Weights of a small GPT-style language model, trained from scratch on English Wikipedia.
Architecture: rotary positions, normalized queries and keys.
Training: 392M tokens, 11954 steps.
MLP neurons of a small language model. Each row is named by its layer, matrix (gate and up: input weights) and neuron, and shows model dimensions 160-319. Each number is 128 + 32 x the weight over its row's rms, rounded and kept within 0 to 255. Numbers have three digits each. A neuron's up and down rows have the sign that makes its largest values positive.
A block is one neuron, or neurons of one layer that tend to fire together. After each block is what it responds to, as a language model described it from the Wikipedia text at the highest values.

L5.gate26:059147088152129073183157095151091076082121135122139170075146164144133144111108111135033084148176115122138120134119141081125137149166184115122126095119164106128091123147101170171166104119102154117157084144118219202141061101095150141125192168136117104104118105128108168052073175180063073172133131143206101113112163117168118156098118108092160150181159143146137065149148174105116093095127154107118158156146137116086095094108153085151129096150120105141118133144134133123106093096116106
L5.up26:141147118157116124113142135113123104109093122091140125112102177163121085179078123125076116215150101159128120164182108141168149172150149125163071101121136083110057171055163136140108105093138114157179086108124157112107101158081178065072100125141138141126092104139083128087126189137095158150101114138124111140144123139107110135070137167130128110125135160140189171116079139147156120121117220090153110151153123124136136108082190147152203152129114111135134114084124102094065151121108111
L5.gate155:137134125127174126157155129139064083143160140166146148128158116119164123089145112120107178169164138115151088082172125122141163188133134102169138091158144128092118144127123141134093120097165087117151165077133181145134132076147131129154113103098091117125201073089083141117150182168100077143074138158173116175115130119092116122164194168131123177151131156106135135116143171122168116209133154131113162197142132152103080119072145132122090161137093125097116163077155095119100127136134077
L5.up155:129137189158186106093156064139132108120150161150108078110126083173179134150144164111104190132211081106130162174129125137095120190135136134179151047093219164108159128181194143081140138104082116167161083123120169102129148138083173143105120171136092117175170166132176165104146140146137162115130124087215174102143110129158134133126180131099148102128153082120076069135148114180085106167158104107114104072141114111109108137146127077156120145041075146127121059093092104100170091141120122
L5.gate184:073165131130125132133137066146132150110132148142027185114124138102131139153112109095090122073085124080146135146097192168090108175134109152152112152171212102086103139176089155111154123122125140102182106128179067148067110109147140155101121127123129115152092158159105106159193156189113149062135147144126104123123138121151093152194161169100151086124082172090101096055137155135152104068155191158145125141192132137183061135120155161081046152106099179093112125127128166141113071116126068
L5.up184:151177118141123145123110104121179127123115139100091112125120108091096131140083108128100171148141099127159142114157148174084064157078101135021106165069119211126120148138107185144106172136154123144137175144130119115146118060094173126169096152146122163147152190120099072150143140111111111205166153156133124109107129181135139116114095153094116073125127146201100099116087113128115178124148150113168123114140132085118118178123120166123119140095127153128093119082187139184113187142152158
L5.gate193:064113107090116154138142101120101133135114087071069085139101098138150188099108155123102185139208133099137124163085158178192153100180127175130174112098120085145080113156093132196114118094115146157087149113154124182166117151160142146111084139165111125141093119081135107053152137095113121062163143103120124074088095078082147136148205138137107167137139125170089112126152139102145096140154125143164099125181125177105128135122112162171137129210068092135140144167072132143217141199102176
L5.up193:133158103127096143125097163153133144123140050072151085135135072142165152136114126150143189165163125107108105179117154167156135098155163146179152175175140157152108139146077193125102127087114069148162080128100169133149099165097138084141150118130079092131101114094103098133169058096135216110073174126092111165132114133128146095114115115114171088067100158161080119093119107090170084148175063214185124075124118098138146161110066122169145117170115068125109024074102148178154172086092117
L5.gate194:096095103135165110102128077158142115141114127135115127159131118140101114118139120090077157160170174127096123117205148145107136130111162109099125079144127128135125197102149215158162090116157124150180147138122118119085154149178163198139121152124181131115149112118116173084139115127108167068085060136165154114124115078102113128128151140097200097151139166155135089161169110176096116148156186138144077069109139147050185108152167147076131145094089150158132074168118159133146152135138100
L5.up194:149166118155142129111128129049130111131142120125133200099134099144172129174126154139107130175142121094158134119161157154156154141179104118162072164128156118090096111148071149116115085079090107116166142139207129131106107094133149104092020161125131185145153064120106127097156117125114045111179127154119128157129157090125186099047137121142141145126095123142107110144102156148184104139143104180170074130156151095119167200162143104132134146108164107083143135158132126112110151122153102
L5.gate307:083201123146117135110144113105124123142176122132102111118135160086139129158130150166141116222155122066139146142124117175102136100142128165113101103094155117077123131126089171171137132099111163156135154176152153134176116141123164162154148102108175095144114142080107101137138196176142076137216152176131195112123149099145165111095134130075119150127104104120060102097125195167166142113134117159172146164137110136195145177169195157099129141102096088113181075138130179072131111066095160
L5.up307:137186118093191113115184105098120116130151103148129085117116098158142127132145122143114113141139114117212176121112079114150155128117092114106108125059154201115179137140054107118147140144174146099123125102225092147132143117100081089142148125068109125124099161070131108101121147142101137154205112172164166193153135124194131122083121123109106127117132122134095062082101103157124142176139119123214132080197116113173152156110172167108145095120125116095131131098089150131163101159071129
L5.gate337:101153139099155127085109099181153163128140167107107109103155111141120090131144089153108069154154100090128149083128184081082094066170149171098086126106127149142144126130084121143170176126188182121179160124158061164168130098118173078164124138144133113107125176088159134182157195166123113085152141147124101194146113117110109163121153135084169076154150117134115096070126132161182090175148123168183168141126139190116086141149195106133124134113158118114121115110098121103107172113083113
L5.up337:166105090137127119166142056056125100129090148114095103172140156122098135149147076099075145094132104169111124102155071169066063107140099061075119165140179129126132120144048172141137169117168133172125142114134094146095171102094131152110124151145120111178146109131161136188138116156103097185149099074132109179071094130113137117129057159096126096137111099128172158134161160049161112179131115111069137157150141154074132085117126121092114134105081143205153104108124172143171169118159154
L5.gate346:126063115102112101058082149124076120141190102173115115134098100139136114085120076085116162186152100128132108070134085174179142163113140133125152024087203105175109144109131163178159150105131140174106143121092150115141085070181131136158086108169196104122111043153106111148132150125141128089127150124148131106142110149100139119137172188122142118104114077090083119156126084143114120172135067083116135092180122149097129143156114173074133135127195124125149144115165138121114170072156115
L5.up346:058176062163120150129153103119159127112153122131118127135155128171130105185111141127142098081145090095133149102159124109137126174099128108137129158168146141109129141132073166163125081072108150171172099136188104126121147090112127193160102157082114180080184113138120130085095112119066042090157122144141111134159170097130125068110084106114139109094108137137142117146146133209092144089104128170166169142132172043130182128162135154111120112081152169179104188166083095158084131129116122
L5.gate391:122098078121134108106141093160167101137136143112115184150076158114126210118118089138112119175212112100111100112133146138206103148128103123122149109150080160149130154146159140129147155069104134186150122160079125130161130111130121141102137086181128124128114126159099150131094201119164117129144101074078196136172174104136100088218135185142114154149158181152151133198116091119121124119107187116155185099133108133186136142112109152122159129182072115118175132079178116097136148150153165
L5.up391:119112093157122141135116071109128085152075087100122169118129086170116155121141134053041190110153145085128126181083165133106117130191099147092084130141160136041182195155176121090121136086150149122108132147177104108079144079147185141152109152109140135097098090112155098160149161125098052114136047165092142120091110101120146140122129081151131116067100172098115153151155074152125110131126097158154153143177107100108133085115153151082127146117103167128134121120175169134208160167169122
L5.gate499:089153119081164105084091113093128108113156144136125155121066118132195092140108150157090088166150109090127060081155138158150109211175194088083070123125133087127116134112131145201167130119146134172151115145112121150077132090122124109156122138113106158099140154130122115119128121165103116157073069137138125166075119105111122137174115139065157149139146140137182090091131156091065090095135164165195106116208104123083142159098172187178158132141069112148080093155124069182132138114172132
L5.up499:104157160144139191133131147125136145144176130092092124143183148129116141122132149172112136149136127124115070065161124161138117124173108153187159104119161145144137110072083079146141119098146182136102106133168130144124114080139089198138157135066201148155125060152109163152131139134133163113126123159112182124081153132122146150152147169083171086110129188164140078138133192156166125099061153135121089147180123157122130188124136166152138086163084157155132141110136121099126096125172070
L5.gate514:123132105107117114133085139113116160094142082125118157138112181139125206128104122096134149192077117116124179069137130124127104131106109097174117145171132097127075142149171083144177122096096133142142160178134139154080097129172140112096145172137143090125094061092147090109144096147121073158087069125137163133110139093105114152101102149105181122108200163124116132106153206139106064117127176155181110140127124140105188166087100133130141107095115167187142150144147114128143129084150093
L5.up514:114166095078119121164080143122103126087158119102123181089060122147078140157079133072094117174132097105099163141141147117129048152101143122144121123151137052090098140150139166094187162145125162106116116138119123170082098170068172178068096169115148128167094099157107136060152146112131108131081115109157133150135145136147144158142112146121093102127176136125106154197189159144140108113100167067158157098113101150114153105121109143184168148152105132173161076146097140103120157062121148
L5.gate597:080060124121164103122125134125133104132174169092125140135165179127131128145155120163098073154171149166143056063168142119135103131099159147117100115152136159147094159079063134144168109107160133141149126129127108085151129093153148060100055142145160131085106157117091112101104132125139137110129162143218152088096169132089099039148175112075139132147146102173117136149097152130129130131121163136116166206174130151120087183117207083137127125134100138131150198158128129111177098129157062
L5.up597:061100125080108109109187132080107093120147159138165145167147071119158122083149221131037141189109158153139139111138136078099092111113165048179061181083113164143137148159071142149152074194098172151134106113159109169102108160129156106081118106132095131113120093145092112129123146131106089154094121108131116115142083138087134122107164139127160099111170098186122193145180078154128095155149132143125124097158117142088146146186128084118162126136125112160104123175103158080123139117089183
L5.gate610:150121088098101124137091074092141112118091197124089167112082133127133188042102187150157118121209104156105172104090134146145136205134187106125137108136159127107117169134185136137128096130108166198158158137137093195154115117175076109127111098140074103113105166129100058090116103129127161127114112095171187100131148087091132100178159153120188153140138165101197112148116085098123162150110174112129128082111152168088135131142090165081096127136163113178088141071074120141164134174103122
L5.up610:123105144095181168120205123057123135138085109109100130112136159091118156154156129143111120101116189100123146147133125144137150142195104144085114151161125125128129111087105130173123113159203110151085166155126139137101084158139106140106064124074181130109106091131129061157148050152119032155137185080124125106153141091133109153100169199137097120143152090133146113119112183111194112168124147112114095183181146181178137066180090160082110139089168053094104127124112146151104155129124111
L5.gate661:070122121091128089072084179107065095109121134146077100142152133110112099131141165103163158124180123111106130139121122129069104173150113114098122087135126087066122169105130106149108141134098102111129164136183127164119128117074184163138069195124149157114121078131105123100125140196117102136134158077063174086139108094150127143091147104104132090131096119082062080168137147099047115167173127119141162147123242146084177074154145177058129097169146118117111142172219145107129135071095067
L5.up661:108107120136199142077151112167098127123099136129146095170165092107173021189121109172113145100131131142156186133162038074108120123044039183171154115145146080116137145113103119135097093117140149121162126117104139142060125172089207118145147127153150116098145101127159144168095079163140127088112100147099140208128130107117163107151167137145126112116093137107097069136162162144155121168191060132165145136113092139084144130175149154099129093202085119115142111117138120122101151095116121
L5.gate771:122169146074207122102165162098163129179134150129060137119092162108088136080083090126167129115144093151156157167139130126093098156070079155171077099145170097101119171125164184127135071167112160128106131165145111164139120128122116080094108136124139084151143148102104129122169156179140114065103126183098136119139109095087113114138141126057128149063070099118073090098128120197162118136150137140149150161113131201090170164157151159079142140146074138171075114097100142129100084126119121
L5.up771:136147131134161128132170130097146122153112159159103142134113135126097142202128156184129120114126146089199134153104144057155115227104092127105131132078131147058111132152175149164110134158134145100125148129168139156158147078128164118066116132123113039096150177100168128167110116200104075070124106094127162199081083112119179162073158154129177148163126097160111098106128081152196156124163136184106137152078180110154143170121132154193083089086113064119101096143101130156132124156133081
L5.gate772:118142144144115100089102104096115159134121150111137155099082141129129084142149111112100152173145135104158147115116195124135133188118120085164158056129185115064177191076138097175180146178180151125129158162074087079099131166128153125167116115136084123149114166133157136123139147152139105159096136110147173142137049149102087108128153167139140128141180140111149114134165118171151143145137172153145153136175103123112123153143112109160207196091116098113160122143157151102164114135153101
L5.up772:189128132116099131142131135158154148129102124072158138086114104107163088074138123141093165140177160107163068102108157209137102210105170145096096148142128174138035118139113099152097173114170051115167101147125135069090142108141162160130099171161143151112130178109107134108072161116136174179090167045165207171134125098126112119219128156120126099155101084112141108128139114117144123166158129102092116120106107093086132108162190083153102171113143176170123128183136075090139124152216112
Prepositions, complementizers and relative words that open a following phrase or clause, especially location "in" after place descriptions ("State highway in Texas"), "that", "which", "by".

L4.gate37:110135131104160099105081188133144056175102127120125150182143113104134159104204157144104063087068068115154136120099092151105142163100142180105145068145151144142139037173110113174024099140129181096168088156129159173124136119102152128162118131125083091159081174097100122129106119157127183136046213085185116123098165119105150120131139118112161138142087145144090130123152152131151105156151125123163104093130117161174130139139155078135072122114107160072146160145114127088125129110150146
L4.up37:079094077078178089113085136145176182167110105123139138162131081116103112115135102101077079174095097116164137103087106103101154138166144110169151078149126156123128137135198118143116157103169108130172070131116170074177139111186140170070144118120108093095122128119180113136153139123150139127103180108179155148168141148139094109142084116170096125095099128079129118087084200068172109150147161125185162182172108184110147133109057156099118092144115091108119134119102104122101107140134084
L4.gate151:095155124150143149093095111173095160093158149077130109106138104110157134093185165154095088119192102141126161036128110117112114085078106109131102123131144078136131117123115140077144150122167125060114111119120044103107146056163113146103181163105115099174160151066121153161114069135137189190049157167161139098141132240138114108154173137132138098147081122170127169139191135105124162103122102163167093208150105110121139155112116125080105105122140080134081170135187111181137080077075143
L4.up151:094085083106140064086146147110163160096089168070112204144130165144136174113180157147082072095183103103134119176130153102096100125136164103127122120055172062112148064139121100129099135179133185126147163123176138163148104166124129184104115120186100094122125080121111141158094089102099182095104149047148096140134130172184111167145131118097158128106182188177092118133090146171110114132143139120132093143125082140099116092118111167113149075113136152078131127143162142111176097168141178
L4.gate421:132155101097119077046120076145162099155195169130037083165068123130091136103101110186083162158163103037095162123110114136168138119144125066092156114113156114099108155145136122110101137114180177144145126135086129125141130140132140178126077148121147168115104114130121106186092122162114122105068155041113105165077100106098092050180155134129165128151147160159095111125200138155119125182122130149147111122110108114096166164172124158101164109120176156113198154127163097147138099155085141
L4.up421:108143185158132101092114147129125034143148165126104125126158076215164114082091117157121127091136105138084079116102057118162119172095108131100130112122152155101136114156133152101091128085168121092144085104121143089091182150118160166089120090092065110127154128142128147192064099127127120091105131091139136169070158126099140128161090086213145123152166117066123139085134064138104135139079043148201090099130089160160162129105125162106106072113152177155140167128134149140097115164048154
L4.gate694:144159160102073092134065177165123106164133086143104124153116057211084118101082181119151079093190113122150106080100172141128075151104170163100165112116111123099175114107115150177147162108204173167176113142076102105156096173136138146133147107139138171195086146156087109167113091220099132122114135137179120171105129161119125158192120101173112110112118154115182150166164157101111124144139117129087161109166131141078135098219112137112101163104100157112152155198113118129147186112144142
L4.up694:142126109127102092139124133151132167149103052096154082141167125125135088132181110141127107130126104102121113155071122112102210105098068168066176177129114079138099110155080089078119048134164141111127096114114053101175131122151098139135117077107091104142081148128124158152112075177116123214116162143144089144110180177188111080173156118146130154114147122133080112110097102138101034163099084109178176201095122172096104129124128077108073140164105172136126142063102113132181145099131155
Line breaks right after Wikipedia section headings like ==Career==, ==Production==, ===Head coaches===; rarely closing quotes or mid-word fragments.

L5.gate5:112133114129121109164126158132159135150136155064051162131117203144162148074124057200149070184119098105103147075090137107163196152121126146140102112142097180158160175138120135104091113083127126079152085161116146124107122162161110102067122035167139129068166121111183109113093128140133064116018113123106131100062078132076137118135114145145155112141167127078151113147084111146112126144063205165118155154082148183110152163104100123086163181132142136107170130160137180086156111064121172
L5.up5:126123176101112117144170144178070133117048132112084064116119063161190130150152105146156150139101159107131078122100127107176129100141138115159158149166133126132159145127087074096163125148065157091107086145112116093103153154137111126128134118171126143116119128128149122126107157112128162088132133154121091071163079068066159109164163095162067104119108118131111147106124050127162099087157177092148174101142095154176077135107104101129165145110151112093078148130162094160128043129124139
L5.gate306:078063112119128138187181115150082091149151161090133117080162139147138063108093153124126096143151152131183152102148073090130146142158093138122101117164141157073129191135135146130177108152117061087193181144092099120107076170139075113085139137145129124110125116060175177131091124192111139163109118137143193094157150123124102160086152133189152072141158093132072147090119090140111158118124118169111105128101118158127172147155084157132140091118114163138145159081109088109088138067119138
L5.up306:172195104116126153100164149118156101152177072106122173157188134162134107014093126118120093165148112132147119120086128092128089114109114130107122171143121173119126207145091169075193071085108109151139121112085132149127128188101146101234117167114116108191089177114100124169137098149140150097138099163091078134137151058166063136192170131192151121134130099137139170116136176139143107109154138159172123110147133084124185116149095162148111175153115155092141095196123096104134129100099144
L5.gate343:093111143101120142097093087137170161138185175134143110175161155145128106131093121195091105169061131092145100126133144190114104077100137141132174010152164063129149155071147134105122158170120109119119118139068119131142108133155086167115113094153155108120070138134116134107136160120175148118100169121119155157176091112113147068110152141115165090144100174185122112103139169096168122141093119124146167121175118085122122137107156146115123179143194121152131131142165115090082103088080160
L5.up343:113149124090149119098136183188135135159113117086084096121119131142137137135102107184146076133128120153068129132070126078110112123163184187098113129148076098140130070138149117139102086154151117173145155158145125125137180184166147066079180107150153123154160150145097113129138164103152172125165125152102141065162154079147185170118118092119161142107121130144103241116093177123195097082132084108132052116103115120141098104108132126100131063129154114141130086116136143125210186097099150
L5.gate352:147132093127115076131151144134177105109174119196128132100148116112130162114200204224056102128164114143125135084084145141104111124095119144121157150131150074092058110125070165170105096147075088105176153092112137118139011124103129126108144118142132131118126132114134094178147152120091129061096071024144131173148177153097157152107112178056154131105135137172159150140094122139187117118130137098153118150151159178128117182107162173082128175083145168093118122161145155133164167103122184
L5.up352:063134076114121131116099057161143156125162109087159130106101138111111091100180135115126104238142153115111096130117096108085126110126136099100145080157122046123124154057117162169117111122132150172207173142178091134136144128081157124106159094127134114062084131135107124077093073075149103133080116221142187181066116130127156079170124123112119202109140157140132112113151146124089087091128123106162117131156142149119151067126093094111122136090143171061170129109154160150142114092094116
L5.gate407:140134146126143132107187130158119139121160085080139091121157128074134130103138120155116104117167175068091095127111108146123129121205138107157146071148138118097157161149077055115131180078124193100186143163107113119088127107152124170170086053154085072101064126178125137110138107116130115104113109116074083171138133127146117151148102212144115128124071216125122109139143171113141157135121214103103126134145121146171162175110102105116115119193106098085112114121094112138232110131114139
L5.up407:089133074134102160155091056126125116129096107212162119105156106114157117099158115183168198104115102102172179091129137105136101074038172152180167100081060150110125137121118109130103110119150154136080142123192067159142153123139164118160167190106110109158145162110086104128080118067154160157161136093089098149107137132151110140106187110160134152120114117217088119163124123134155078094104075154162090104072139098120158140148090166123097078113178100114215138106152094150127141125085152
L5.gate429:143121072112108093144102078132146140118166166066176100070102175166094127082123168112097124138161120112083109090099123143145090130173188141071122137130092158125203112123144092179115104088130184186144126205100096180122097096109097102174091094130101115165097121121159082121102076154127116156086190112163094140120151064067124179164197069077123132102111116147149153103112110136120152123105183126162121130121139153136148141143125130107122172090091105117131060157112149139135142101071130
L5.up429:130178120110137118085089141194121132149110142097081171107100146177147120189137119159168102134159174188110131129111109175093131115168133104107180133152174096056129159099093122146160096123067127114166134119108107152100073119130089152117166105125144141099098092121059138153089077078119142171124197125154126115178086158093061119116128132115086128109083135094160107140170081158128128136121129139140069180103116113122117151080073232183097093073178121133142099123093119134162098149124107
L5.gate430:172155169159124091109160144174118167139179160101079124134131168106163186124137158140094126136150114045109157091132128098176107147095147076089075124141203123071144098095149110139110197157137117118133117141092119160156136141125089126140110130056159090127113129145111139132115086111130128168118086133123091136158178085157178095139179172110140143213142135147089137093159146048156119147065155131233071096149147149105110112160117131134169110121118139173158180124173139103150172102129141
L5.up430:093120139126108153159069200169169098115154109131131129115169106095146155077200130146168089052082085146088174096127109116103098152108084126119187124146104148095144110110144119165093156100111152117093098112125162097145123111109148129132155109118146096113124097088095110162119109113158121213120144140157086106124143159097113052154065098190170115066139131144135123110096113106173113126172080130080065134064133158216141114115056154137109089130085100227132125099110147182091100137148126
L5.gate484:081131113089149122133057125142116090122139106153168108156089168139109080031092087170090083101140075128084150155125094114095157153182118122151073064069151070151083128108140140111091125138120112090150115131087076098186104109108193201155159172101077095079149100117137095160098158165133117141115113097140131147090150143119126115178158154086118126174140130133126138093137068153105145160133062160118134101166185136146140154132132121093142142136109131149162117160103155147153119119117128
L5.up484:154127137124084181176121083168185095125134105112101166125136109083142097080107141188145096110141097112133155115095148112108171144125153116152188084125153122105111090141107160120121146171113150138190153090120112160147115187112113186150143066120111163124126127122094142088068146109118144105142149125080184160135101158103108070179169102118143139085117089150099093111092155120090099161091195156134087104150130193183097069110100128088135115079101148156103116059119146104159114155091155
L5.gate535:154191158128072167106170121202128143145101080125098129178141094092207105129193089198200159105153115090158138051102132142117104065101140133119132134104155109127122102119122056080066135132135043107135167157080128128165122132146126152131196154137178140182120117133085146140136172186168123147152192152171131130101161141102115106082094136126139112154105147118098193166157136082163116164126078147164158146130126079120150134058071143121143097120171159119113165209175131093130147119148106
L5.up535:114128158111136135162089119139104111135135142089116077174155080166146121114152153125172116098167088150179130104120153035108125054165135175125139057110115067099131150135102098101123127102154134145112151122098127134194143102177128123129172077167111108168096086118130088094139091101132096109091093154123147131100141117096149085124108154153126091149073151206112138112113096113146095148139120060183144107137104120147135165114173137101141119104160131129106089149152111114067125198145128
L5.gate541:076150183098190153085127079177112084151128137146112156142164152185176150107145118154136123083158126163166118152114076124117103159199108155084132107127167147137107206098114073112179104152072129102149158122094124094186106134169159122120123176144111104124133099056062184088148154133147128154102127158080177133193137110111161127114141119061136125134067157100123129154132148107130096119128095154150093103167137166117135092123116126059178160112140153143105100106138120129094085124180158
L5.up541:127159070128098127152060159140130120141101093142110151142157116189087141128163061133151089119095130156128163126090131062155084130133172133111075207116113125086091135117046172164154137096080159165188159152098151111038091109131131144085164131153155157115105155148161135144122132161116126183098228123167006156189120105124126130062113125097134137122159094101199181176125082151110129126095106199150093104088082159124097054128125112146148163167143135126148112134146096129125128146137128
L5.gate558:180133133122170141130096062104106113137150126141060141127150100185182116108140125132136107145140128116135162186064062118166109052126095119128123086165145133103146139131089171107163152150089156067168157146143078182114151162106132141093117130126108151140106102145141134125063079175135108158087143131091157140138121107127146084185153135139138165169125081188179139142227088115097144179072143086131126061071155215105173178090100153122152213106118104088118118166124132115210140157119104
L5.up558:143185095135137139155150120145145046131102097067025088116147139191166160080058136141121174124140129091122112101126180177144060073079163103210104134087126130111150043130122131149101159102173143088122143116113107169119134132060148137119097082082137134125139169161137078137119119119161154103113096230166111112164117136107126177114144131103115139094170156195191156117110095154162117119112180130083053118084115088087120165091122110140082121118112133099155164132129141157096125195113131
L5.gate573:119131144184146120052111098170158108128183098084133201132189142110122117121120135131083133154123110116118124143116120113162084169129168122126163100182113132113189154142174114086133090074080132152119122182091182182150089136149119093138081122184190116138097097144115076111096129161176118108127137135134167110087112056166160127160189151123154122164138117168121133159092140119093083132119132151156098135092152155181114134127086155151131145122110141120112061142143088160085158081073117
L5.up573:130137067099075155155140126159140078132172119076143169126166130140135146128108101109120159162110171150128078086096165115155116093140124099124145139048163154132174131145124152170181109083168156182133113144150101177139154167126140110092098157117113158120149111145143094109175164160110131132135124160091122142138161094149164168143163134143145030131176114173137099093140118197073108098131091127166105100116163154202082099118055115147122104107150154088121164119070157143134162123099084
L5.gate600:148086150134113091124137091154126131145122173152086086142142117118130126109159082106069126119086161045137089132107079147150132113068123082127156118153133178091115174091113143115150163068171096170124107138061083146136115105152098152171108094102137148107092129114129149136117040083162107147133142164122164152169165106135071075094138225133154133141159172142112142136144177096120136140104070126158123104146120097112103128065082115132108119132127163112144151152166073099104108192077114
L5.up600:146104114135121133150146099126133116110140161154079068083175109173177120152062087097058143089138065127127154153095159150179161125121081165135116074088149103076167103094154147192189123046105161086145128127115131130150146105147152127115162157123123125121209109157171093120143077129095104206106085157169098118149110089107180114121090116170174104119092128178111147108125159128149093163085123155126159097164157122113097087154194096165122102093167155117153135117093187113133111192162135
L5.gate615:121126144090107155145120124196130153150136121143068114177151105113104117106097127188135144154093124072122132149130122129164123139123123123167083142091156133159157125177088128128072142077088130101120106129077128111123118146149060130129182090129134137162124141139084228104169166106217145093136146077063071116141150082079127094141186182158159149162137181149151154112179163129136217139084132132151072122071117174142162134097147149092134184099125100166109172186093116156099107159118108
L5.up615:145141165153156118096188071155185079139126136100121159121124048176083126151129113121122215147147165124141175137167071157112109141172125108081140169186100133156171179173120142158160161106101151130154139158098103076119144119118102136147117122146140140098095124164100108125095070126118143136099160134147123079126157129159123077152114174086082194126165136134131153128146170116153122151113172204163139124112111162141178082167130120047154076112151106180117063173110178059142140137108154
L5.gate738:071101109166186072128140140135140117156182138193102122167179118127159181139176155164141133119135111085097094106101137121127132126099117135116145111070204137158128082102121155124193155125130135124130118097117119081178156067150139149150111139140107120121090146156142114104181121094158128071116117115097121092155170185091115117134095126132151206142162128152111121111093160159135156113125132185140114168110137141159140156072125168121158118099178164127050221151144092093134124162095163
L5.up738:090125160170170059180104147122127112139141092138149146108132098147147140126159164122130134140117094139082130184078105069103124085148139158051097147136161103104194151100107157150154094161133084135163099074111140169160143096071132187137181141123125119165074114116175139117157148141076200122097067146074086119131117173136190105158164140134124140134124117090148150092113201165155139103105098058133081145120161124114210073121158136141080123105167186129116160118101151126117104174125142
L5.gate742:119105096206136106121159105092098117147146131119092159144127118153177110143175129109122136143131104088162136109120114111116138124086113100140198142184116109123158170113120122123116195138139110124098158135124148117066126149165073089151121096071129150095073120170113132120176131148156140115180167120135163109063136117157135112134118212163145150140185125131190127150171121145087138134163122155114120162175133094112153218083083192142137177143156165115101171123152120122116161182145147
L5.up742:076110090096168112073117155126106210140162170123110116110110108086143071098109164076127137133091135122166163110098123062129119174099110166114116098099135096085186182125117133126168096127137110134063070126126133151107131156117107116152184159152113111119100113155112120142154152141142127112133100124126135143146117105091156105140119091101144153173156122222150145116198139146135133064133082115160141138134124148163102130180044175117090094159139073142133140107090124099145125170046151
Line breaks right after a wiki section heading's closing equals signs, such as ==Release== or ===Notes===, and sometimes inside table rows.

L3.gate316:149145101154097112092136142154140122164137139076159123151133170128128118103109048166092083096144143108099176122122115173116109094122124116131079134145150096129154100087162134099130144097184117111144144142073102162104074166159152108164091112170109164084181065098182066088062091144180185170153183092120151128153141155145109096099155119130111147137072145131145152114118139142066108137104156122133132162143142159144192077100140096118148062119152165093160104106076133072155137100188129
L3.up316:141130106182117127095162090156133119171099141114076118122133127135117097112146146089128105157165126161073150101092144168128117145114108181138123126113116104155107187086116120092094108090115111120169105104099085146132086148084119129143112056112150099125091171101115039095109127170151165152177141114092065164093158186149063136154092131089125165147112121166104151093106167093095081120143164087129137069115174117104128175074132138134143116092131114123122121146139150135090146118119171
Mostly the line break or first character immediately after a wiki section heading or table header row, such as ===Plot===, == Geography ==, | No. | Pos. |.

L4.gate101:096183128160159116146093151108103149121097093119127143167074127130137131083111138152119151105144097102063121134125174141092162183123091145157127148142136076149143120118189141185155093127108128080126094158105088139143170096061097140174100173169157096174168127144049079170156129148122097131133117074096102142109135090116106128118132135105164149086172083098121109101119153191185127117073122154077179113074154141120156172157192170155140123118196125112063148207124130152126215140084082
L4.up101:148197073130183127169151128111143139134149106122104155087156169156148146078095080156105123137169120147142101158104157170128140109078104123135137127172132126143119142138159156141143110190149097140162079144108102125154148130099074113136128117121183080165125165133081095156187111116127101143166109229097077087118158079129082107135173137100158104090156072100139151116144114168157090095131153145159142112056120134141105185142104121122141154104122098126071100119154184077186177145120134
L4.gate357:118154110064098116147097106128123108156121133098045134110108098124111167051101070106102165101177101109132179109150148150067077135123141116135096117132124123153137149181126128146129100079125147161188148168082122152157069132135139161141052140126126090151091107134103102123109140136124081079130111109122139129119148114124058176151111170133180111140131096159121144091093182180129148095081173172184151119139108162076166165122200210141110200114110137072081137183155123163114155143102136
L4.up357:157139096148124166164096134172118116108126139153122169156115092164107102173111051107098132173145081128098173101154122121043103108172072065142082114150154131189141211154114147134107107083174057127152126139121130133132097106081104110143132163145170125151158145097144148127168134157116085179112102138145162146096142099098149129136105128166154079110133116125154156145119198115157066117055146176177132161135124178150139211105165173095100172117127131167123137129143150152091171129114153
L4.gate438:169176087153097133089073133155143105135090110129116130179128156099140107085135089099126075149117137121139126149089225130184130147124124080124107120127088090135165151119133121121183168135144105146165135164112182164122197142160112125183085136148151121127139061127144078140181137190125105061150169136118159175066099151050130107117154145130114107128131164139095121096104119142155153154123107160085122160147159101119148100132130127083160118153096172097140110148176134170134126160137129
L4.up438:148196091106105120105131145105144164151130095125144107151102136133102157140176072105100160116160106134123171116125122094128074101107110131154126165092118079086112108128131098120080042055145140136111130131170082144157143132135123101137069104144113106119098131056116108177176117174141079135158071153121076186100097086120105127140183112148119124082115074127040124122151110168195121172102152139132123123035133152184157130156125117110197171120103138107158110132125173120123165082081171
L4.gate590:109166104132090053173130115174097138150126159097153185179061157095122134173142085110086174142140087119116141152190193090069078201102117097058131111076104127114123132205154149110099125095162193141172129143158151116144112164126125137090120103199150125110141103157099115096151159175108153103126109192118107139144159098151089133141133160178147144156128140113092172086126135140145139157135130158135137096120116078097154163105154163193155107157093120091112105147167127119130147113113126
L4.up590:107126124121127118149091118127073121132154153096179086085116113154100119161131148037175151169104159150101136165114125159090140120079120097082115189061196093101148117152127116070135174149112090143150149123088163155092108111164076140117139070105134158126111155116110114114073092175122093085134131135155156120142119091138125104111178144157116071138089150121139133036171107146093136189176089081156176072201095096072131135068123147138149161129140112138148191164097110132136115120104098
Prepositions like in, at, from, of and near that introduce an upcoming place name, as in "Stadium in San Diego" or "born in Branford".

L3.gate432:087094109131109109173081114064161177154153159093141136162104136108141148182103100152092099169161129124082159167129079113151152164142096114101126156145171057086089167076110146086108119094092143182148115179090103111152164090105095166126109118112128067083101098166155141098185137153136114129115124103100122180129083107160116086048154176106149168142145133119140122132146146119130128116151100170139105117190210129137084168131068142147142138097144117117104144229160080091138163149162143
L3.up432:129110141130093128100073093127186106114135195130149134100124177169112048108123149107164106076096103116155165109125175158141105158157077097164116124084121095117103170128160067107121158091159095093137120100137163143167117182146176206070129077109084135085128168089223198116145129091103132084144127154118105135065121156160214142116052102125178172111126182126165118120101143161110078110085070138147104163159149118105146136101118156076092076081115170167134178088205094125153124136135172
Prepositions and linking words that come right before a named place, person or noun phrase, such as south of, near, in, one of, van, and country codes like AUS or KOR in tables.